config.toml
head_dim = 32
parallel_block = true
init_std_qkv = 0.0362
dataset = "wikipedia_en"
MLP neurons of a small language model. Each row is named by its layer, matrix (up: input weights) and neuron, and shows model dimensions 0-191. Each number is 500 + 50 x the weight over its row's rms, rounded and kept within 0 to 999. Numbers have three digits each.
A block is one neuron, or neurons of one layer that tend to fire together. After each block is what it responds to, as a language model described it from the Wikipedia text at the highest values.

L6.up105:513591473540495617486505537461453550475525427340473519482517497563528456524463448570609427466556645546516477504467572563556481510512525469541474584474499424498468421512442464440539455456516405500530567540561535564601570533537456498526543527547487516507498489505523444407536519475451599410456371505461395530531589551568524433497603513502524528545531524462542540562561519486552548423468511414455550438476482522449526455454409563457541474553468459467570474477431485449498470429528485512550435517517494554545477448456559510501498427560467448477495459459553548525443555469522496479
L6.up223:623453482539595501494492596574453472502545511499453495408517594538472512476438470463497457560537509482448508488536541500462505501495487517488476535573424544528407378458433499564532486493485554498525434456568505576476469651462487446544506487541513486495521503495542491473507464496469546459498432465510512547623528499575395509485593589586532560476431567442549513448536397463525607442478466483438549452527423474565503506528460478478552507623571408489458592529463548448461447585488528544622476571474498517461552504562442540470526418558500530487510561461541511516578462500467426500
L6.up229:481538439615562537559508523539433513476523517480356549430464465603498449495487439521579446531560494552518494401453509600541526527613537502482447593524522486463453553473494432430487451509454434505550536583564503502490415508555521448506535473544521474565504503427485439465518539442475535502473484527424498458495525512474452449475604571485532524497428513562582643491476441508584574435453399452505554487445514521556505522523509479431523562486601488471511587530461517521468519579434461615478494466497464506471396554571518490481463484549497501366451511436534556451419538468453517484
L6.up470:517517487534488553496566443530476502447468484517372498554521560485536522565422551498494462521475468500498558512539486461513433527503560514506452489469462537559507517529495463444529450464442511459422478542522593492396530552520489479488617579542546549566462622533493502409598526491483549525399417477529530442486546540416424540488573533453543465459542507495543537454463492597579525487536569452539521490533386491543500490504461432504421456549639457453567507470568338546477502555466543548421607509476471514560502621518456483465460526559524482461531488426409540404478474478494517430
L6.up518:633438515499549526539498491497456443481531517465496520474518519507496558486514432509558467496546487459476521475540497614527522502500417640484475453509467483484456417544535457517480434509413559478554426519515497521442519569421547377550493425486572486469424549486468463417525524491474538427491445564352531453556571548507490560422526528503544539423486433508510497557490581519546584431502526562431538467618504477483536582546448486442590535506455487543541538507467529445468507628492461520534497514529488542459427424489567525444433576529536501477504518371608470558548459443530481406
L6.up575:538570438490417403569454512626487515487493497532518505443491510557535533516471501471544496490581453554400503469511489577528520480500554515546461541519420511624542452388562436557444515450518508552434493521547563460509498534549496535508557531478526417495598588435595487509474496506525475514531471595427526443530549495467575504560625552475465440499420521456571501498545506581592487512384455535465505420504499494545468536495513536425467438428551351527514538558461514601448511508499447599482465489495551516554472530460472554456531475452430454453470553540566461543483469443493447389
L6.up600:581478520520476484437462510537434525567443501520418519485417497563572520497482595469522468503440455570444574509485583476528509577500499510541451547533474487580450511490500491534481482370505516420385556533457520497523567496503501488527514451446458502562501566406495438466532495509479475486530381438382408490601503547379450519473530511482473498555479453515498480439490502451459466525532501449511492560547505438530531530508544476491448540479661419499590443554502491535566491537415460483545555521466547421586529414493528640439349533486464409454491561513506511490436508543518528445
L6.up763:520522480515503497477547486576466560407510512405481569524562498507514483534461559516540383583554542480469549452527563492534481475506547508502449549574538530490495441526498524471514493578473563503537440448488482419526467579454501412468581489515530442542653449541575471492495503454566501569507492503506474511536568463515370491520547488485411561494383496500511579487469439540559453529532462415505463529405484449497496550534398546378406547499623519449494560479573530499521453440597492650553438514509485518513587552474501523499545529489481435505525457480479469533432470370551466447
Description: Section heading closers

L6.up141:479517504551500464507512467507434535554436513551531539515525449613502416443474620479573465450543552499510496418483487489440501426426577545575437497509501463530481556465599579594455516507406478448383544507504520521430479528553579527552456527575526566437519564548419538566582521511484452510527516504507512544407482489538525435478519504579459459400559487629459509582563453470517426469428492533472597551495561438503516543417454545503556527582559457560476564578497519485450477498469506480564503565535424469422470535541536543535515448486466463520461375564544476569511466423541543480
L6.up245:580422430566528506532489484565477493515544437410530542449566491520556471527485450471539503493577534546448541548478492463554489467494505541522469511394523587583473490394356503526554550511509429424511480552524496471559547570407535431497465471517510587518436461519481560499534454511524598430344473459552475559520708497477578609481498502464569500382509486561470575598527519457572505473461424448515503455496598521531448473468488485493540506517522536504494487509456452482514489444499545540466519418550445505546433504464469521503490485562477396447475458490531509582549464470511531469
L6.up290:514562456606474527484522478476459478442529424468545554530557528483544445527464487448495418529503579479496515565558523538538532492495543512494422563527488553444426454469528516645602504515456525503456532484523482533488410508610502448546434589491527527431498536512455530542465503531420506448504490479400516513476489486541456432513475486611570426480498434485449554489602461498527446478471465537558629563493472465482545584425486606442594542433534465565398495503395460466471467534462556632588463500538480552442493534447543507449540549424413511464517456566470460480454561466552493418
L6.up294:524561476576471509539594516543497540446475485471469515514550555549485377516463532460602414510527525443482595495521462463469431512516590524460447477450465518491513511537521447507608539526419500482522551494494502579515599447514494482494447465582509475489510543584451524590491503494478584368438477468530519553512540566555518493437530527439557436465482377530466515535604418553491405407469459530422507400467558448524483490510508500424541503534528486542496473600544410427447446445596468539441494495496517501439505516451538541484509427554504435516431479457485510642518427480625474527
L6.up309:473571493553442553532460598504488563550490443474492480501468484544522501514488654458494481508600469509433518578500454420518497482474553564490443488523459442517489464571573453487512515363485452505508526569516545487529604551531476544452400578569544501516501532563437507434521472622435497473521468519545517516502606510562540533475551475564545460382477480530475455586445519503496541440459437520506539436468569484524478469417385446471520481549599496549509518644525420459571463517466484510492498566560463525539510506476501549473430455473375438520519415506556471561525502374488481468
L6.up312:506490525544448613481484551592466529524439465470512471445495510515481469499449487463506458466582529567534526534525490390491487498439604529503489444439458531414548457476597515524535504487466443440525517546495567470533597531456606521476485595592486489561468510465595438520546517497520483385429516536520535526581575472487445542481523515594548498489546463538568548527476526499513424510478512442435517511453485490500536551574509464475519492539549467554418465612493481539599499583513417507392518331533497546605411489515543436536482472477446462503493512518537469479524466320519457435
L6.up412:572492517500443525497530532506465506548460494468441505597568508448546447567526510463499473508547446522483445493546498491472507488434519561502483502452519439517427483545540404435516566509604387493537541462516591448499482508455492525479498463597558514464525593572558466505563532531522540510471426574499418500488570505464504541513549479488515462479545475574532502501567516491558505393437538484427550432414532446534550462532500500476494439502564447473556540551463434517419402452456489563450441591590446563491531421537373537542558415558405386465635481443539436617471507530547440508
L6.up447:518480488573453480469589555577484545490459435450513517554527518553512542529561535537514482460533493462398613469548452583511500500582541456458439485540443475425444429473585506591543565555467436450404537448522538556479509598587511450449434556603463442412524571501386478480529482545439500434429490506543552522477508459525544515505571453582573543423531477524567507519515490534494417402441529475507561498489564461495458517441612491353589467486519542531388478520524410529462544485500516500538495489570499511475565499461464560429483583513416474504559444507509474506481538464501504418
Description: Sentence-opening adverbial phrases

L4.up8:464525532598439466589441549456474460466489508523498498442442493503515464478549579531503471456506455424482548534486567532590520501504511507555474492539415472441480497419415510539542551421468510482504480494484478555590475484566568425467422480510463408540546505511648519511498494481501489503452412426433475536579523531488456440464628491628485520534441457481548577510527495572573539470379414450452520529506457584506528425604500545486426458433521424502535490500458377521576463630468533551603495466466482462488458500601549527489475568478527443471503498454477526515521570546496496419
L4.up147:514504406548520486493581464487411549557474439458483477471470485567554495517488502484558538469551493528505520408522499607531464441435562560513467475457481455543579499507470522540550461475565409529442490532579549418383495498695474506450467541532534530572484549516565431485501523599455485436597429457499472562476528500585552504487580546489563499522417423532504510537457498510522512499411540512541453493534526469485520502435440502481580443554538535553440459518440492431522491526424485564561586481557400538483471470562607509408505548483390427581447570459429506505473471513482566472
L4.up172:500438432510487473526434471473452505465479555455423441533531453492492552581561383439471454575464526520479427510448483543536497494491471459532452540582583461427579406525519601559498416497513490521446523458575526506546402592522657428531482529560417521547430483521680484479553444486473524428512502562459573518423498570498556428517448584593478497469409446499516494539546487455476493538459513520503503592519503525493532476497464525431508413552495527500534483494466555452532484540513484593598417542561549545397554487527561513508522493534530516485474536520473462522501535410489553418
L4.up457:456434552477568515461533441559431539506435485586454505528507502470498478504511446434537437554483462503498541500509578493497568527529542532494455505437488483534596531528495554545551481469415466374431575521590583456555493476535518506552476568522498461531462520529555468558507507461464488468575488484554568483491556514525516494512529529478525553423508446526548507571409420491518526536424502391456547589447510345473513511540394492459434404599474422467545540593421457566540371572505489582515497517600571562492494618489505547404519555480520488495535468507534541525433562448484428467
Description: Wiki section heading text

L4.up146:491477548480432486512562445497463490528558523472493546545550448507551515486550425455491456459464616511452543508574558496415518603511525471662430434566503565488484488471467580529538508508406503509482556419462497561516440468570516459501501517568521464552479486437479505479569521508506487519483489522463553478482584363462454514541499560489488539504684410585506545473565486531460461516481422583493574501460487477531505564451510520420528373514455516526401509471516529463492563598374451588604445513546477465476530505490435494548460496485488513461561505502504493565519464536532504366
L4.up211:497583493557553541492589492532436525614475496466576555560464576392494553493487512510526400501517533484378598502535494538448524581565553536592463476471499546506445469475487509466533577469487498439472595510472466518606487546552515489409452531551527514535556511477466491527461489562504491519471527521517552497496548506493466494442472583529492561402559521504543524456513514475459501452455421520501593478496653492494516504477434458452527454463476470551382535557430563386516481552425515555516462496542613468480502436416604446494435477468552493468544455509570417523567543411525414417
L4.up377:519443563508482479500545418475447463471495519447572548493439469481537527480590479461584435483463474509475552522486525498548453590562538417583478530530527600474554487568575563583412494515458455447377439559462502530444461636451550427510466569493452516474485489516453580506482483456478504532515478494436509530494558434528440587526492577473522554447513509419553534473508522454527465437504526553456501500440532511614542553361528469440483454467517426617526527545472460413585474499409498578563406572556567513467474492476509437491488548498526542530565463513471568534541485444539507366
L4.up472:537570362484501522494548549492469532570529555451540575530503507502498435516402557378542445511530521448548555578535492482528551552479519559619488488463501552496480549495455560560408517453424496493521521538464582536550522557577486539570466504551493506456529514515529550439488472443531492500420528527452474542485539512562440493527491500506537468498427468433445502438609451471462544563461540497513496452401523511558581482442500561388571467522504526599460426512419558457481418495409523565578463411507553411484403398477578632521506506440474496451521448576492570473478531451535522484
Description: Years in time phrases

L4.up393:590514447428561522548449561533495540424486512432475493494596582555474556439442474479425518561512551421430520564545585484495463606496475548607464493478486465517448497469437526449449509531488485596525574406492444588493435592511576566480432559567600427495511464484472487521469441446583502517530443457413558498466561472457482556517504497539442522441534506458532499510554466547502510451552437519385527553535522498573490445456494492462515523584490502510470507380495442431447549513535560490591431566530532519483469489515521599402515546484386488525458409502487571532513529494504519381
L4.up412:509521548513411532444490495515450552462549503536505575508508416538551515475465450520501471565488524532512538647594551471465491621490505499536465512520502480534517518590460560465432592557445518504468589432523487491439538576430585500373495593598456452491567437536566540552544510467532500499510559480424485483601628404452455493572422453448407555449522495489480504441516507519536466463544453576474488522503540401518555436456462471475517482530503462492520532508473504505444496443596587467562454475653573456450504533418460557503477487473559460431511423470498463515479483445497574495
L4.up575:526599460556536436503469498535504513522491554467555514560525573598490504519515492471516512580579429496417464515483481629480499590455487613544466584542477469437458417589523572516431433506454472570472466494530542518566488544513557454456527499481497476529464481468517507553522554516524535475475506464468475591521561567410533487518478598509500501419434502445481612444471503459462484437392468503609492506481484420535548535399338541448537488471538510474468458571576560531450503461444550549582433509622610544553489458475530522433526474473449444517457465431495464514494531445483422473
L4.up660:478499494466504475495460633498465550519453516478521510483424495501498491525495487532453498582581452496439500530523493504515481475369452564501450493435482443512556515525521540523430472415545487491519536475544560445501493651470582515408393568553578515571451480554492511589521493486471494494426432538541544572499610442439506603556459552486499408408410394499599478469455443538470415581536551513505544499426578442529465591550482455477534473587555540558520528486487518487539462486502475545570424573572543366512477500552532561407525473504522528525458507486450500457450481428529538494
Description: Locative/temporal prepositions

L6.up57:578550539493602559494510468502482512573396468465442541537517562583455381480428471407553406558619516445597500532616480552476512453513539569511418527463543581559593500588482582490459501484519556495505478521463555462552447471510511528433439558510591451554528514478523567581487502447489511446484629468380521562528473501438496448427488510435458497520532472488475544517485422521430501535481538469457524496496513455491489439453436505455601426505469462538530441441473492428470450481494479514554515469534573497566408534523470558438533464465450495500500527586505469510515575372578502463
L6.up77:498494514479530544536420505565467468467585503428495577513537430563563524532461458501472450495513473522591443620616541528476535559564590477549442576550507491481466459500477492479488488496403532557446570475508487475539482552514603449412439588643465530487572418483422621564538492444487480523479504517482579557602578442422503520467495536515439450437573522463510416490575494479476462467503483493539534520484461411590496485468453454452469451528420464473565552498529484605511551451465523493549486447562550470416532580568486566519479357431503495535521510503462469482475520491493449449
L6.up228:535481480485468536464473586462529487468454573501485514484477602596531447533477449437537438568534520519475531572503499414525469562506533576492454612489562514489396505460497572455486510444518588489468575522446437413590403559449584461453495558555546429515501459505525523483495613459545574444440530444486557482472555553496476556506487540490432423442432391472493535478447526566544469522457490549513494512508633485543448500578481483419497553576516503526547515498493501495452499504468544512484488533519476558532507583378565474408522555482494409441474511388511531470601561498512492348
L6.up338:583507418443549528432475426591421496569426552422535562454528490535510415606528504468566464558600594487518523568512541455456418502543506601421460485405641418551405498447447538409567534460439463517489517537453493487524540506487536493592522584477491465505588488529460586526522519482512543478545550461522448623469561478516534511468557538469478571495449392428545525517489456531496489523513505497452466494441614472580536494445519530455422404468485625488470528448538478481424505414509573529498510499509530487548534470488555487464520468485519492537478455521541480420459472458558495458
L6.up513:566524483443493485488488500562497498449486482417481486517593678505481476564505447447481452467536506455544554523523487487538537444462539466510452496475523488553462534476401513377526441477504510498549575480478627448547435574508560488482490558540570533585534520489535491451499477507538535422432510414555457565547518499512516459552507613405523457428480506491573484478624534486527512495577442502593476526494516496532401452499473565442422514645456427551587553514558485516451410474547486585478396557563510455487474492476519491452518525526529458514489351535446402537478484466499487533
L6.up615:586549459523478581572542602497516531466517528453507534515560596525535491593413433377521369526480540395523518497460475505582414549458562533571419495485596540454531545460453514485479526493459540511537501444540591487477429449498532455457472528607497381453589507449480541540536594504602531511408545436403448525517496548492469456469555494497495430524503417549522459441539484558499541469512462474502530485554536411465562432564421540474505472464479470559501535533532415488432501438475537500417482474575545457441500453511495500420444467506488442416485447446515489482541462428588498477
L6.up687:472498524497559530578495485529491499408423458517483597444443510522549498530502435481471405533598512447475442529506486493575453522499579502570455518513488520576495544548510545540396560466495472483563354504462528547525479534522525517592506507475529436527450448552517534444516612418562500498511425507377455580587455424530446442460570536538490452521390458412469576465476513544524501535536481505419665456555487440459538440530601520453503530466481494549564539539485469491543512435402536429485447583543388438514482462498545529393532479476449520466461493548483503549511488499550454484
L6.up736:527556451530553479543436404647436487430491488465502538503507476439502478552528508518604482473572498436549527514447553540451520484507456652498478554445466466519475424568522456468575527526481580477527507446493529446490500553515508533399604509527458506544513476501436497515555544468488538549502488425518496472578583564573461520422444513440518552523470481454470547538468405503498577482585464564469477446508623514605583463522486581500477527525507465472491487548573540515449493470439450595525497459557493465614462558495509606404466402492513476478418549393434452435479544423460486489
Description: Location and role prepositions

L5.up22:430477490479508462502480479485484451514468472553410627555480453555583441492570512504612528451497468539503512412535626443418514506424508565540483464509571527604467557496510518506490566472498482488423474538484572424515495488594465377457457513474477427551521548450482447477546620481529500449584388512531579524561555522448418551514517504472503495462449435472536508511478499541600477566426505461429514562456412458543563498523464478465477473524524422470557509466464516475594442528379525552526539477608433477571467467567431574531545513475465431524538553530454530479505463582553535449
L5.up613:530544505534482483453436421617395509428463488459479507554440513389489568541488542527540516554521454505505564472587481503442489540473512595608450513457516479466501475520411431490513538451477520490453489576532456415534596470460495452546531550509589476560605541512533446484533544429560467568546487473559484439554540489490446528482463451515485525408471379526499587518527493579551502548464541634493486505512588463577595499560451515448444484576573403553437502507589502498502450495434493516487486461524548507533568450446489596465472457439436404614511518521421432512483476468534495498
Description: Wiki heading closing equals

L5.up15:492442519599427509515471525566466502467438489527455521470484440500457527431519524478532484454498471453380540463543485500494482547492584495565424452496481556473487458444529578477579492419441404448438465500539461573442414612594581487586426614527500603485498634550485579524536458499499475527470484462429505508455519499564564532488503534511512518446549473489499472557552544508586399440457555537429569514470523471537502489402504620502540463511593526579447526586515471447437532521484570593542380542483477555452492543484531579472546514461481499498475463532469441571442468495564568502
L5.up679:498539480539416499476482494551471412639460502535408639572540516493513434501465528453545445477467485502499588542516498493515447553517540539504416511439431457515468514491572497483497599431410404481482546534523500569442494554569543456526455536585531481424517522573419507504507493456435493553448545518512502513530524480484507517551538499561537473381611487473480467543539506547541422500463526526508589460416521490505545495407504586437612456496622518531450521547534553468429537441468533506617524528461483522518506507517476579330502447465455427475456419527455484544420544501553501491
Description: Sentence-opening adverbial end

L5.up391:510533377532551436513510553553491461483498531417450531405582523471486524532574454439632460493519545456624572511531472481478432434516600471517456487507502449474464469443481447505594560423479469515485494536475651478591513479558536468446437494554555497487579503514495457547520456479583577514474508468474489578513568463554417476528423522567622465385501402545496517455454551525475410586524424523514497433487536424478567504399519586411455468482560529532415500508484488462493487476447458555565480504481469498543451491523552526418510529516414513504482555480478466445494542476542450438
L5.up688:502573454568541471398490595484476550505441506460490472415503588422466513619480431388540447466592567451481474532528518519474476516498607451516487523488399507441491476505519471461540586549464442439446561477454616406498495446441629493520538459492554424505557533460429573495475448584529526522487564470557526585432621500546434468575542499472462495513577527466467523486528490549471517510507593511585502484489522464435499446487430474469528467528537424545470458584478501475436459553401526535499432430513580471487517458504439533552524579452514494441470474514391504507555468577547480492
Description: Clause-ending "as" connector

L5.up200:507501486644412512521549450447471519490457491496502490489402452516470604516463549424547490560564518564491506568606548526613446479500496569467516543469439465532547507412399501520539518571550444497508446591547551517550516523393464419600365502547499543483463520520517470440432514564434537506527442386542393564497551484482470532510602536585555504499474477504536576514464540571455481526471570509543469535513419496509431512400552542504590462383438584539481512498481558504517455491517477486446536514471488448530452492577475471426483476547412506486577460460487475529574473512476457513
L5.up670:636445449583489455574457534515466547507489475562512526524497507561527541474544580479495530535474489474527522537544489498485388477384552615577536500489519501549547547394501478573488551459500465475441354506503581502440508536527497446535397503540586460407400436557480486477458440473545538473559489359469449522540485485498554570506458519539433469499484536465558573532488538554564470547530517478479519482597421452583475493563476511492569437438540484432535559444428490551518536515524472443489503559499451517597464496481611478421426523502488492605488489495486617569467478532477446508
Description: Mid-word continuation after short prefix

L4.up64:531604509394537499485537468535325503506533530501524525474516518542526441465485470566478519514612594579452499500537544582517441422388468546522493574422517472523441459560483488505510534573461500481466470491515536456511494482486533435520495482405536454504448564483476499449651557512549469505497515533514470469514508415438539515545623555550403459397563469504589576547469410574495426511450563483393496463461417432499488469512452505497486440565436487443529536428561501598535538540510518548498496546518437522438505533490415506548560452454396513551457495475525502492438501415495537539
L4.up137:512511557456468612546544593511490478421494489421456555508451505588506551513421547404467431498629522486516465420540513617447578503497559485571486507481559450515501488501454419530532561486528437522554446540533579422513494580482522454537550544590493544532540511483471471470587518628422517436426464544501487615529520458382542506543561549564526479491526437574605496509531580415535468527386508431475513525488386427504466498482503433414569510502555404501531560510514480540473405461476453541457520448477509428541506446494466470508445456507487545534472504499499445543487497537487568507
L4.up482:480506534593551420472501391480451498481593465472537502533454559486477482557506537501520492508513524568387545552445490587459543424413484456482488673433630545509468466413538457523487453542510496577502437564580446424548471479432590475536508487508582501505386510434561496446484498496467502503499463537483457514525546481441477505510635565582463589493550515525432536569553532518477507458397495530544556423517474483496495498463518529509478484445518547503462455445462508623565540494578508489482484460568498557565435480527378581552482492517391488527447512468475543508589516493509451452
L4.up755:523561496438547524435515367462403496535447499521463563415520523558530501523431569490504492575569556511505491458578531661464542510500506479431470501526627494471520493457560396483519553485518543451443442605430598456562603503571445478501578487523520461512519501406514518443578587580433502533494462535488417499503466517504476599479556469519552520512555467512603488530476534556506558497353510468504528457517436515470502543474457485439480478487501474498453556485447385593522405483461504559482527438551535465542510430435475505522467441455555507575460506509485591533465560542504560499
Description: Mid-word fragments

L6.up27:575536420512588521384575441527460443592525482502467563404503515484553541550507517474624454514482524562489562511599594539494428518535557497527451541471609527464547522488462503457534491570427562475483435526467521477504441478532483428550602450500536566507469482582457545457452568508496538482427446511510429449554506414422498473507558430496508443535582513494577504551524482637485385566519482501497506448553491452572519537478441499458426466376536454477452549444508511570460424459509527584517490543559459402546434538508469477502431471466527526516512544434426441518526568422493518490
L6.up56:411482553543397516554476501547437535506562438449520569505484429548575544517467534451465484491534518520502479523552487499579503503541557617495521520471472496470493439458585475422487444518441533441420479527565509514578425637497458511539549410591630460568471452560478430493524522481460510523402512430495440571564586501458572552481500530522565487478478490475602500501576538504524488479620437487459523551459507535504370552421572469476503414500475402548511486446517539533464524443484508426475440474467543466560597481584540395518494440492515412551522487488417495557481445477521530482
L6.up112:559494475533575489477503452470401606500580554519485533517453537537504529494473486594503457613581578657482535517509620549436516494540472495573503523496613521512455494477523476502604491467610591514472452484472502441473471584470475484563541512525493499571512494450408544540484524421493519492534363433469461490499537514424462508486507466552507505389473474549568539495466455530511503565400505515447473406513478493546493414461501577456523499410408557447543492524503499515508456366574429592504527518443576467478521473517479460464575503482468539518474477433507491491571432402493472447
L6.up217:486421576561558567554545483537439461474490450380481525506496554532531473402522506462539472517590561471500425545602553517557390467472546469503445413522492507485509492574502526488472532455482491448486527414418572517563452488503446503552542474489554424576464511528507447410487530496447551480508421459471394447597558394509384544483511529522412513587596503537480546491475533500569447526568567562517588470488405492543516515547540468502487469638509392463518586475523501432398416521544514494548546532593505463500419494495482517535526457546443495521481531571459539574486511459514511508
L6.up320:448491503421543506549509456649437479474479471392432463472500486500486568519484663457492506566537603525437519518512570509497499545504565505572466462460582466499507472432526484468510510542399509453467444547523464442600626552525529356482417533530533470600461491525495518429547491543508555487564540470476518481501499466444478541630493494512488489499527437520510600543530452577600401501554484542539475477563484502549570546418457470483434411402484512459494610481539497489501493450513562500508558527542474467581516534544453620495447493515531519513553518517451519472448475476495571433
L6.up439:492512475478450559445494438543433489465519472427452513515543562543492559566448494563507478454575501559457530625516515537605459540488514499560452547452542541545547492476483517511536612346440384461440452545518496453550549578421578465438367530460486559518500518479548504515494461478427506478458444575505444483460548486565530581566540498539557441452529394582627585508430474533544447499445461446507498448549447395580565527474521545514485473488569485398578548562530528516519478449507476468471513590533501540498469540488497445470462575488459466569501506395494459442492483438496516502
L6.up725:488553591476593464583466373514439521445520489478518501480485529536518551472415579464480498492540538578391498577432528482492493550494539415584465549622536485449465454515449484485509472548443525403479432551531493463503640569470482467508468590540454449562585524462486528436669501524531464545518468553489364507527474438441564476499530519547545451548517512503532548467571476523574466495531520478489496446617414399439457478505469551451446500441485500542477487497554499598481478501475365496516501573506449480508475462554399488519515525481455507566495491561456528514527534504553577501
L6.up761:443462479448519543520430468587467465463421497550460599450506513463529441503543582502493503561543519459493503493431503537484497530475494551461454539500535455582522405532545452454494543510492471534488394621523550454507521517505552467469526495632503415488450505507476529494496536495566489442515374512453503527493577512493511609490527496581523525441540526520570551564442581606510492516424491562570496522468551464510550446425505572475455374553491525483527669491467433438419471530471508449461609384563503529501538470529522548516453558478467532399475483527369443445503526503537417504
Description: Mid-word fragments